MLP neurons of a small language model. Each row is named by its layer, matrix (down: output weights) and neuron, and shows model dimensions 32-127. Each number is 128 + 24 x the weight over its row's rms, rounded and kept within 0 to 255. A neuron's up and down rows have the sign that makes its largest values positive.
A block is one neuron, or neurons of one layer that tend to fire together. After each block is what it responds to, as a language model described it from the Wikipedia text at the highest values.

L4.down401 [ 91 132 109 131 146 135 117 124 164 117 157  86 157 122 125 128 132 103 130 163 115 172 146 143 102 179  95 128 137 120 105 136 158 137  84 137 117  92 118 108 116 128 128 146 147  78 106 133 109 119 132 151 109 132 129  93 102  98 112 127 146 157 157 101 152 116 144 116 125 114 147 119 101 122 159 142  98 152 143 144 151 105 138 128 133 124 127 142 114 112 104 132 168 175 151 130]
L4.down655 [103 123 103 148 151 159 123 110 123 111 161 133 155 121 129 139 153 141  91 143 131 186 109 147 139  93 173 147 141 167 107 157 135 148 105 110 145  97 121 124 139 122 145 126 158 121 150 138 109 122 139 112 150  93 123  86 172 104 106 147 120 137 158 118 144  94  95 146 112 129 147 135 149 151 164 144  73 117 103 116 116 131 158 136 132 122 116 112 131 160 102 135 145 109  87 146]
L4.down803 [123  89 122 185 138  96 107 123 123 107 127 104 165 148 128 129 147 142 158 131 118 126 156 129 100 109 103 104 113 169 102 129 119 183 115 108  93 142 125 116 106 111 157 144 107 111  83 151 116 144 121 151 131 140 117 140 142 172 107 107 128 135 164 140 139 143  95 113 183 166 151 115 137 131 138 145 133 144 118 124 129 114 162 127 136 116 128  98 107 120 135 108 143 147 151 135]
L4.down887 [163 132 111 143 136  96 119 139 127 104 162 134 111 133 128 134  97 181 109 144 156 131 129 132  72 155 144 158 127 133 111 245 138 119  90 119 138 128 109 130 135 124 115 152 157 163 110 108 129 110 108 114 100 169 142 120 141 125 107 119 138 123 117 109 133 114 110 115 107 128 162 165 102 156 145 161  68 146 140 156 111 136 134 151 158 140 109 161 111 144 134 139 129 141 136 130]
Responds to: Space before date numbers. The space token right after a month name (or "On"), just before the day or year number, in written dates like January 24, 1924 or March 1957.

L7.down177 [119  94 137 119 142 117 145 123  66 126 124 170 157 164 130 167 149 160 130 149 114 123 109 122 127 111  83 118 106 113 188 164 125 151 150  98 125 103 148 117 114 119 116 126  91  99 128 178 106 133 148 146 128  75 110 163 162 155 111 155 137 163 172 119 164 139 125 128  90 141 129  84 110 124 131  97 112 151 120 141 177  91 145 123 163 111 128 100 121 126  98 105 123 169 124 107]
L7.down308 [135 143 112 144 165 156 123 112 136 114  93 169 155 123 127 116 121 171 140 121 121 137 116 152 118 143 150 137 139  83 145 121  92 154 168 165 124 141 130 140 110 126 161 147 117 141 116 115 177 153 116 156 128 158 106 115 110 140 105 120 134 101 109 105  99 164 165 111 142 131 103 116 141  70 137 105 114 123 109 116 150 106  93  80  90 124 141 128 172 130 129 132 171 117 165 132]
L7.down439 [160  97 100 150 141 145 159 159  74 137 115 108 140 153 126 179 159 140 127  95 126 126 136  91  88 145 116 110  92 138 128 134  86 141 139  99 148 137 111 117 134  87 150 141 119 115  92 107  76 115 127 164 165 117 106 135 108  90  86 128 110 137 128 100 127 133 133 143 117  56 148 160 126 108 103 108 160 128 174  80 147  91 145 179 120 122 126 116 145 134 133  93 136  98 108 113]
L7.down734 [117  84 131 142 136 126 174 119 154 101 148 138 163 141  93 125 145  87 132 145 167 162 120 124 120  59 133 132 108 152 116 124 123  89 131 134 110 150 149 114 115 163 120 134 133 129 100 144 115 141 164 124  94 158 104 141 120 137 138 110 129 114 128 137 153 156 123 162 176 104 144 171 109 107 157 159 137 155 141 149 114 132 163  85 131 140 171 120 122 131 139 113 105 159 145 129]
L7.down956 [107 129 117 139 129 101 107 111 182  76  97 139 102 108 142 120 123 113 144 139 122 157 140 115 129 143 112 101 121  97 119 105 132 120 100 158 113 160 115 160 110 113 137 132 102 132  87 141 131 130 127 181 124 108 109 142 125 117 135 169 130 134 124 183 105 133 119 161 126 109 125 101 157 110  96 115 141 117 101 170 135  91 119 119 128 131 124 133 134 115 115 137 151  96 137 144]
L7.down1014 [ 99 125 152 105 132 103 151 122 108 136  85 101 152 129 143 161 119 154  78 119 123 144 131 133  96  97 164  77 100 115 156 119 137 156 107 125 104 114  90  93 138  96 151 126 135 139  82 182 110 104 127 169 149  98  98 140 123 143  78 206  81 151 122 108 119 174 117  70 107 150 144 101 121 146 143 157 142 143 124 123 144 146 146 103 141 178 140 120 136  95 141 116 157 155 143  74]
L7.down1219 [163 120 131 145 144 135 142  86  95 112 128 119 130  93 139 126 132 140 174 136  77 133  93  80 139 147 125 134 118 123 113 100 117  94 168 124 145 155 126 104 161 138  87 189 137 133 129 116 116 105 140 114 130 141 105 106 167 150  88 134  91 164 115 140 158 129 101  92  99 118 165 151 107 115 125 131 127 156 141 141 117 169 116 134 116 136 142 131 144 109 157 149 133 123  84 140]
L7.down1367 [149 169 122  88 160 104 142 129 134 158  98 143 139 100 133 153 139 146  71 116  95 124 140 144  80 122 168 127 151 110  85 151 173 125 125 111 119 162 134 151 167 127 106 160  90 119 132  90  97 118 137 132 111 121 137 122 104  77 136 142 170 155 113 120 141 135 132 157  96 156 145 105 122  94 115 130 131 140 152 114 141 105  84 119 133 141 165 137 177  99 143 117 155 187  89 188]
Responds to: Relational noun endings. Word-final pieces closing relational nouns and adjectives that take a following preposition, such as similar-ities, accord-ance, collaboration with, and links and differences.

L7.down12 [141 106 120 131 107 121  77 160 136 142  84 173 103 124 136  84 107 155 156 104 123  99 156 123 104 116 157 143 143 110 125 150 162 109 112 157 159  85 111 138  90 142 124 114 158 113 108  99 134 150 125 110 128  93 161 144 180  92  93 157 118 165 106 113 131 130  96 103  95 154 167 151 111 147  81 136 134 149 157 123 122 146 137 162 127 106 110 104 152 138 136 147 153 105 128 126]
L7.down402 [137 139 123 136 151 106 123 142  67 128 147 111 148 124 159 120 123  78 109 138 136 115 147 117 124 141 158 156 146 124 107 117 137  96 131  99 134 150  99  99 132  78 100 159 153  96 119 104 133 143 132 168 128 126 130 144 111  95 134 100 112 103  99 133 138 124 180  82 101 126 112 140 104 114 123  69 132 152 142 111  99 117 127 141 145  82  91 140 142 107 151 117  84 120 111 106]
L7.down567 [137 112 108 143 137  97 113 147  96 169 139 110  89 130 158 157 108 102  81 162 130 107 116  76 137 171 141  70 114 136 122 110 102 138 185 128 108 155 133 151 159 106 160 115  93 128 119 147 120 102 126 137 152 135 140 104 122  91 110 141 119 148 124 131 110 129 157  92 159 153 145  80 158 124 103 102 103 150 142 119 114 121 127 148 160  83 148 140 129 140 147 150 129 156 102 136]
L7.down792 [122 163 152 150 149 112 117  86 114 161  97  91 103 137 108 131 162 125  94 137 126 123  79 116  98 123 109 103 117 125 135 144 111 104  94 152 164 127 121 110 108 145 116 137 136 123 155  45 125 109 135 125 114 113 165 163 115 132 161 145 151 114 147 122 142  96 125 158 109 134  97 119 151 119 143  86 133 140 120 113 160 133 134 137 105  99 113 127 119  89 150 103 144 110 121 125]
L7.down1289 [ 99 152  88 104 139 154 111 152 140 151 167 142 128 128 143 127 103 130 183 143  89 147  98 171 150 121 120 120 137 134  89 161 121 125 105 119 144 125  92 148 100 170 154  81 115 148  89 113 150 182 126 186 128 156 119 155 144 126 154  98 114 162 117 150  96 167 110 134 136  91 106 118 135  55 145 102 134 110 137 137  81 102 159 145 121 145 111 167  81 157 135 125  78 112 132 145]
L7.down1372 [151  93  98 151 164 135 178 169 139 153 123 146  93 134 158 143 121 139 147 121  76  93 122 155 126 188 173 101 168 158  98 131 133 131 148 150 133 162 151 151 157 131 128 113 114 134 137 117 171  97 126 143 127 115 122 135 126  92 178 123 146 145 102 143  93  85 135 163 115 151 138 119 130 164 124 137 102  80 143 116 139  85 136 137 183 125 141 152 115 118 135 152 139 109 121 149]
L7.down1387 [131 169 135 110 128 120 126 142 102 140 105  97 123 130 139 148 131 127 111 155 144 168 150 117 129 145 138 115 153 155 113 114 115 123 100 133  89 111 147 134 119 153  85 145 125 142 124 142 174 120  85  93 111 172 120 130 115 140 154  98 136 134 125 134 152 110 104 117  94 157 119  88 128 104 144 148  92 133 150 142 113 116 113  89 125 133 167 110  88 138  91  85 133 122 108 160]
L7.down1412 [154 131 126 108 129 126 119 133 130  99 157 112 144 159 116 128 156 123 113 123 101 115 160 119  69 137 120 129 127 137 169 133 123 112 154 118 172 164 115 102  86  75 187  93  84 163 139  82 152  78  90 151 132 129 144 110 155 120 137 112 132 151 131 124 139 116 155 179 121 154  91 138 103  93 100 115 104  97 128  95 131 133 127 123 128  77 126 112 174 153 142 133 118 127 125 160]
Responds to: Year digits and region names. The final digit of four-digit years (189-2, 197-1) and the state or country name after a comma in locations (Westfield, Massachusetts; Norfolk, England).

L4.down67 [110 164 170 137 127 126 117 130 151 161 113 125 121 105  98 124 164 166 118 137 153 123 144 141  98 163 118 102 127 144 132 224 123 168  84 122 103 193 114 129 157 114 117 124  91 128 117 118 122 105 135 149 163 125 135 109 178 132 129  88 108 134 126 154 134 112 148 133 112 118 147 159 140  90 135 118 142 102 133  79  94 159 135 127 123 119  86 150  82 132 163 151 154 120 139 140]
L4.down387 [125 137 114 143 117 110  99 138 151 113 111 139 122 111 166 142 113 106 144 124 118 117 143 148 111 115 141 128 114 155 169 175 119 139 123  87  89 162 144 120 138  83 128  88  89 126 127 161 142 118 114 180 155  92  79 124 115 116 160 133 126 140 156 150  81 136 119 147 132 156 125 147 129  99 132 108 135 143  97 112  96 145 150 126 177 119 131 119 103 127 136 148 164 124  96 116]
L4.down489 [146 142 126  89  91 123 140 125 123 110 145 137 140 144  83  98 167 115 129 176 141 150 161 138 128  70 121 150 149 113 108 113 144 125 124 151 136 122 136 161 107 110 116 151 136 123 128 123 118 171  94 164 142 103 115 174 107 142 190 126 148  96 136 120 128 152 137 121 175 120 140 133  73  88 144 120 101 118 150 103  93 135 138 125  96 112 133 161 120 175 185 110 120 122 121  85]
L4.down1184 [119 168 171 124  90 157  99 126 128 140 107 113  96 119 131 130 161 116 123 125 125 117 142 142 124 129 110 117 122 151 134 222 134 164 103 138 113 168 127 122 192 118 131 128 135 133 108 123 133 110 109 155 143 122  96 113 131 149 137 117 125 158 158 130 148  91 139 129  82  74 149 140  92  95 129  97 119 104 140 118  87 164 135  99 121 119 143 137 103 124 168 155 149 137 108 118]
Responds to: Split-off capital initials. Single capital-letter tokens starting a word broken into pieces, mostly the first word after a heading or infobox (Fictional, Genus), also after hyphens, parentheses or quotes (Wu-Tang, FRO).

L8.down859 [136 133 109 113 101 120  95 135 140 143 130 137 133 164 118 178 115 120 102 177 135 119 129 119  88 161 129  76 134  94  93  77 122  93 129 107 145 132 116 135  92 117 107 142  91 143  97 177 131 113 147 148 127 130 116 109 134 125 105 106 125 140 156 113 136 163 141 119 127 112 130  93 123 106  99 157 152 132 145 131 144 128 112 126 116 145 103  81 163 112 158 161 113 101 157 135]
L8.down1063 [162 106  81 125 124 143 125 155 136 142 131 125 118 124 152  99 132 162 168 160 117 117 123 128 128 108 143 117  99  78 148 140 141  82 117 141 105 110 130 126 143 124 136 161 153 164 144 141 105 112 149 122 121 169 120 146 140 136 151 106 135 142  99 137 145 122 133 101 129 165 135  92  79 181 122 135 128 130 116 109 122 146 133 128 155 146  81 163 138  86 129 164 146  97 106 166]
Responds to: Word-completing suffixes. Final word pieces that complete a noun or gerund, chiefly plural -s, as in characteristics, images, reviews, and also -ing (filming, trending) and -ities, often in headings or list labels.

L4.down305 [111 179 149 123 146 133 142 125 132 169 118 151 114 119 116 139 145  90 144  86 151  99 126  93 103 123 118 151  82 162  78 118 126 104  90 124 126 120 160 112 129 129 129 122 143 102 115 105 116 133 152 105 168  92  86  86  87 169 121 178  96 117 119 148 141 120 123 116 109  83 160 113 113 105 106 113 104  93 106 149 157 123 147 136  91 157 151 122 109 116 103 136 138 145  99  89]
L4.down633 [ 98  90 154 154 165 138 137 116 159 122 163 125  96 178 145 134 111  90 111  96  90  61  98 116 128 185 170  77 149 106 107 103 145 145 110  90 135  94  82 119 128 131 163 124 128 106  99  95 152  75 121 110 133  82 101 122 134 118 131 139 100 125 116 151  96 164 104  95 127 123 128  83 139 123  98 137 130 164 104 132 125 105 155 157 125 111 124 129  99  70 123 110 143 151 115 167]
L4.down1084 [120 104 109 123 120 158 142 115 122 112 150 120 113 171 147 152 109 106 144 117 151 127 111 151 124 142 152  85 157 158 104 131 148 108  93 113 108 122  88 132 132 133 145 136  99 114 109  85 129 148 119 110 149 100 124 156 146 137 171 133  82 104 139 127  90 147 113 139 173 146  83  98 146 114 151 152 105  76 112 184 117 111 125 136 155 130 164 130 118 158  77 146 172 122 148 156]
L4.down1406 [130 114 158 167 136 146 128 115 103 145  97 133  86 174 133 137 142 104 101 132 177 119 147  82 128 127 149 135 120  94 105 164 159 121 103 120 125 106 152 125 114 131 135 159 110 130 125 145 103 109 131 109 113 119 138 163 155 153 128 143 122 124 119 126 167 158 136  73 157 118 107 100 121 116 147 151 115 165 113  87 140  76 122 160 140 146 131 104 126 134  92 164 156  99 109 103]
Responds to: Plural noun suffix. The plural -s ending split off a common noun (word-s, object-s, location-s, wing-s), sometimes a whole plural word like games or buildings.

L8.down377 [143 128 109 111 117 150 149 125 130  81 150 108 126 119 103 142 127 148 113 147 125 164 115 131 122 109 109 138 112 144  90 153 112 157 107 134 112 122 177 141 109 156 109 173 155 178 164 112 140 145 131 104 124 105 119 141  78 110 103 131  88 147 152 122 167 115 122 168 113  80 143 149 173 123 193 174 138 161 107 141 158 143 150 146 151 129 107 146 110 113 153 143 128 128 153 120]
L8.down1292 [145 128  65  81 141 146 121  81 119 102 114 138 144 157  73 161 177 119 149 140 124 156 152 147 112 130 106 133 120 156  92 176 107 131 129 158 116 116 147 113  93 147 144 147 120 116 147 135 111 122 152 110  77 114 127 145 112 168  70 122 134 161 110  97  93 162 138 110 113 168 134 114 135  82 138 137 125 169 121 171  86 161 146 127 169 123 148 132 131 118 136 162 136 129 132 149]
Responds to: Infobox value slots. Spaces, newlines and table pipes in infoboxes, tables and dates where a number or field value comes next, e.g. "Total: 452", "On June 26", "CAS Number: 236547".

L7.down107 [120 150 155 133 146 144  99 139 179 134 161 114 181 101 127  68 128 123 152 145 185 116 107 126  94 149 137 100 105 146 106  91 105 151 152 148  88 153 154 138 141 126 125 163 109 140  84 190 141 121 135 148 146 157 135 130 197 124 174 122 113 137 145 136 121 127 106 123 121  94 132  97 140  63 150 128 140 151 121 143 146 115  83 139 125 136 121 132 160 137 108 165 191 129 138 108]
L7.down144 [167 107 118 159 111 103 104 130 120 136 129 102 132 123 118 155 136 162 188 176 141 139 138 142 143 112  96 108 145 140 141 125 117 118 171 107 134 170 143 145 130 107 140  92 119 155  85 122 130 132 126 144 179 145  94 108 185 132 135 120 135 136 125 125 104 142 103 150 107 116 116 148 163  56 107 136 145 131 137 122 114 178  94 118 103 151 130  98 107 136 143 127  93 114 139 112]
L7.down188 [127 132 133  98 136 122 136 104 169 132 121 128 115 116 136 129 147 164 139 126 141 111 118  99 154  89 142  87  69 176 159 147 114 112 129 172 140 108 138 130 131 103 148 185 124 120 132 123 154 120 130 142 140 129  70 145 150 132 115 145 114 148 180 137 103 132 157 106 128  92 175 168 141 118 154 167  70 132 143  98 151 146 155 115 156 136  79 138 152 114 120 114 131 151 138 148]
L7.down968 [114 118 146  83 160 123 122 118 110 118 148 106 143 127 101 136 102 127 114 175 153 111 106 153 127 112 130 171 151 138 161 166 120 151 128 115 145 122  78 142 131 125 117 129 173 116 116 147 164 163 124 122 127 145 146 127 178 119 114 107 128  87 134 102 138 160 103 111 125  89 119 127 127 121 164 134 151 125 109 175 148 127 127 110 128  60 128 135 129  89 128 192 104 154 132 149]
L7.down1202 [123 117 103  83 131 167 165 108 131 139 157  99 135 100 121 176 117  89 145 116 107 129 158  98 145 110 178 141 109  97 110 116 157 121 134  91 117 154 118 128 126 145 136 119  65 162 124 122 140 148 125 109 110 160 138 141 148 124 146 130 113 142 120 134 116 138 132 111 112 144 155 143 123  76 156 139 131 164 110 104 190 160 172 139 165 189 130 120 128 121 113 127 116 131 150 101]
L7.down1252 [154 131 162 139  80 126 121 116 100 139 127 134 121 141 110 101 133 127 137 173 144  96 154 103 140 146 130 114 101 166 129 119 105 119 121  99 152 132 128 110 137 114 167 118 166 166 113 108 122 161 128 102 107 117 161 105 136  91 115 129 110 145 158 101 153 141 119 153 126  85 127 137 132 233 116 160 124 110 140 187 146 134 111 104 121 146 107 137 147 157 122 133 106 145  94 109]
L7.down1375 [180  97 155 135 124 166 147 104 145 123 117 123 129 149  80 108 147 124 135 128 136 128 138 143  92 130 134 126 111 140 137 130 142  83 125 137 165 138 141 133 119 120 130 129 144 131 125 114 127 126 151 150 157 155 108 146 138 121 130 150 124 136 126 148 122 102 153 118 141 141 155  92 161   3 129 150 180 165 124 101 141  90  94 159  96  69 160 120 116 113 111 134 119 134 129 113]
L7.down1475 [137 148 147 164  93 160 139  99  73 160 142 119 126 117 152 124 132 117 133 163 149 143 120 126 135 141  90  95 121 160 130 141 118 119 105  90  86 149  88  89 135 146 102 113 145 105  65 146 123 141 154 129 136  95 126 116 145 149 152 116  95 137 116 144  92 155 136 137 116 131 125 165 114 127  98 106 160 142 167 119 162 154 130 145 138 161 117 110 157 117 150 119 132 101  94 126]
Responds to: Repeated name continuation. First piece of a name, acronym or domain already seen earlier, such as SC(N), A(D)Rs, Gian Er(cole), or the dot after www.esa.

L7.down34 [126  90  98 149 184 168 116  91 110 107 109 137 151 177 149 141 131 159 138 141 149  84 149 113 123 149 124 117 127  88 142 105 132 123 102  93 122 106 107 118 133 109 125 149 115 161 148 135 120 127  77 149 112 128  90 144  99  90 126 150 118 151  91 173  91 138 124 114 121 170 128 113 162 174 155 119 114 104 139 146 132  90 182 141 110 100 160 132 136 127 113 117 128 125 133 116]
L7.down851 [142 122 119 121 132 115 134 117 141 167 106 122 168 162  88 128 103 137 153 164 145 142 126 112 130 176 108 137 105 146 118 147 142 120 109 113 113 101  84 157 211 108 155 107 150  84 112 129 121 126 102 125 123  97 142 124 118 146 102 148 141 166 115 108 109 159 150 135 117 108 128 128 124 165 128 132 114 102 161 145 130 169 155 128 129 137 100 137 169 158 115 121 116 136 109 127]
L7.down1002 [ 99 119 181 112 152 155 106 100 148  36 110  94  83 105 156 144 138 154  80 170  90  84 137 134 107 131 127 145 110 170 159 113 140 186 100 141 122  85 123 155 115 145 100 137 123 147 137 155 149 100 124 143 116 104 101  92 114 166 120 155 148 126 140 112 138 136 134 135 124 104 115 156 116  99 147 125  84 163 131 139 138 132 153 167 111 120 131 102 119 160 127 126 166 133 122 158]
L7.down1127 [111 138 123 119 111 141 126 161 108 142  94 116 125 131 115  86 111 162 117 133 137 176 155 101 133 109 121 148 123 154  98 121 165 178 143 114 117 141 120 145 117 167 118 113 166  89 102 160  96 160 115  91 147 104  96 137 107 106 100 107 127 140 124 144 127 155  88 145 140 132 119 141 184  60 110 119 140 145 102 122 141  99  89  93  97 132 148 101 146 116 111 104 117 148 164 172]
L7.down1133 [119 168 143 131 115 129 115 110 129 123 157 137 138 113 128 134  69 165 159 144 118 155 130 117 118 125 141 124 118 187 148 144 127 147 111 124 149 114 118 173 121 162 100  95 122 103 148  93 117 121  94 157 106 122 102 144 161 157 127 167 161 112 121 140  95  84 113 149 139 123 125  91 149  72 157 149 154 107 146 110 159  89  94  96  99 166 100 146 130 128 129 156 101 118  89 150]
L7.down1141 [126  97 109 121 136 137 143 100  86 118 116 137 134 101 128 124 117 117 132 102 140 120 139 152 131 159 133 132 147 101 145 125 138 126 120  89 136 120 106 127  80 141 106  95 136 111 114 144 160 139 103 137  96 147 146 129 114  83  74 120 162 149 145 135  96 109 133 139 100 197  91  85  98 247 109 144 114 124 136 156 119 136  96 149 148 136 130 114 119 109 140 151 102 157 132 135]
L7.down1260 [147 128 120 106 140 128 166 123 113 147 132 141 127  95 117 129 161 162 166 145 120 108 123 135 108 125 179 126  91 138  96 110 125 141 122 118 129 152 118 141  89 160 114 112 106 116 103  97  71 154 123 140 102 169  96  95 144 150 140 168 131 102 125 122 104 160 147 126 165 150 139 134 121 160 146 111 129 152 148 108 150  91 110 120 142 141 124 137 132 129  89 150 143 132 124 123]
L7.down1503 [116 107 142  92  93 135 131 140  94 143 142 136 150 102 141  98 172 121 124  72 116  70 164 131 148 106 131 165 105 122 146 126  73 182 134 107 105  81 157 111 118 131 146 140 102 123 137 157 150 133 102 120 106 135 154 135 134 147 133 133 134 157 124 108 122 123 100 138  80 150 122 109 103 174 119 137 104 121 121 123 134 163 183 134 110 128 113 103 114 112  84 132 113 114 152 105]
Responds to: Day-of-month digits. The space or first digit of a day number right after a month name in dates, e.g. September 25, March 22, February 12; also sometimes numbers after model or route names, e.g. PlayStation 3.

L8.down36 [137 112  66 138 168 143 102 120 145 108 100 149 120 120 149 127 101 133 183 124  90 116 142 121 124 131 168 142 180 134 114 142 119 113 103 130 117 130 167 102 115 132 102 153 116 165 135 119 129 113 136  86  83 167 153 105 104 110 141 149 146 134 109 150 123 140 124 144 140 151 130 136  98 120 105 108 160 169 150 151 109 113 114 137 172 134 147 150 146 140 116 109  78 124  96 147]
L8.down326 [144 148  86 114 162 142 109 119 168 137 123 133 132 118 151 133 107 151 191 135  71 106 127 181 112 123 163 127 130 173 111 153 125 107 128  79 108 164 134  89 163  89 100 115  87 108 115 139 128 156  94 153 121  92 111 123 165 125 169 116 137 130  93 146 110 108 109 176 116 155 107 111 146  76 106 176 106 106 106 139 125  89 113 135 168 131 117 136 120 105 134 144 122  77 126 166]
Responds to: Location-chain final place. The last, broadest place name closing a comma-separated location chain, typically a country or state: "Aleppo, Syria", "Baton Rouge, Louisiana", "Clemson, SC".

L8.down336 [135 128 139 148 134 125 102 107 122 132 133 132  97 112 160 125 139 173 103 126 130  93 117 126 110 158 147 151 110 122 119 111 115 134 149 117 129 133 102 117 132 113 154 119 139 184 130  84 120 165 158 112 137 110 137 137 172 139 119 112 117  80 132  98 125 148 128 117 114 121 172 173 198  77 150 160 116 141 149 101 140  82 127  78 128 108 123 119 111 159 157 135 148 126 102 127]
L8.down1231 [129 125 141 156 129 128 129 151 153 129 127 126 133 156 143 150 146 157 132 164 155 100 114 127  63 158 140 111 106 148 149 172 102 140 139 102 122 154  94 127 153 107 131  99 170 126 152 132 124 138 127 131 145 149 139 130 150 127 141 127 117 142 131 137 108 171 156 143 113 132 146 124 163 123 137 139 134 114 114  98 119 129 122  78 113 137 122  96 105 138 125 162 107 120 108 135]
Responds to: Surname-opening word pieces. First or middle word pieces of multi-token proper names, mostly surnames after a first name, such as Tom(puri), Bri(ceño), Good(win); occasionally inside long ordinary words (Re-mark-able).

L4.down99 [116 135 162 131 126 132 144 118 159 167 100 128 174  77 131 136 129 120 171 117 127 125 128 120 155 157 155 118 117 148 103  91 135  94 121 113 142 157 119 121 124 143 121 134 195 159 115 148 102 104 162  87 155 143 138 133 151 131 168 111 151 126  98 120 155 174 156 121 138 123 116 151 123 100 116 129 118 116 153 126 104 147 122 114 156 128  76 126 111 144 145 128  83 134 139 183]
L4.down448 [202 113  98 119  93 158 152 178 125 114  93 117 115 121 126 155 159 122 106 108  99  80  93 109 112 116 132 111 106 131 103 132 146 157 127 159 128 154  97  94 122 141  99 149 132 161 139 137 119 121 133 138 108 154 120 124 150 140 132  96 120 136 120 128 151 155 132 128 144 136 103  85 143 129 120 130 156 128 123 120 111 146 117 143 111 148 112 159 136  98 103 151 107  98  95 106]
L4.down1035 [142 137  98 114  96 128  93 133 143 125 122 114  71 100 148 126 131  92 100 116 130 110 123 135 182 142 122 157 136 107 122  85 131  90 163 155  99 125 150 149 118 122 123 157  93 120  89 125  99 116 128 116 139 145  86 163 119  99 126 128 127 166 100 141 172 161 109 118 110 133  95 147 137 120 155 170 145 122 118 162 147 133 117 119 150 101 125 154 101 113 132 114 110 125 165 131]
L4.down1320 [162 103 142 144 139 165 113 110 154  85 136  95 116  83 156 128 112  93 144  80 157  70 140 125 123 130 135 143 111 119  87 110 140  90 151 133 110 138 124 114 141  91 142 101  93 147 112 112 137  99 146 144 127 170 163 169 114 128 155 153 151 117 115 153 116 137 123 122 163 109 138 110 141 123 131 118 172 142 174 142 149  95 115 129 186 126 132 119  89 139 102  83 113 147  67  46]
Responds to: Place-name tail components. Final country, state or region names ending a comma-separated place (Basel, Switzerland; United States), plus W/E after coordinates and table abbreviations (GA, CET).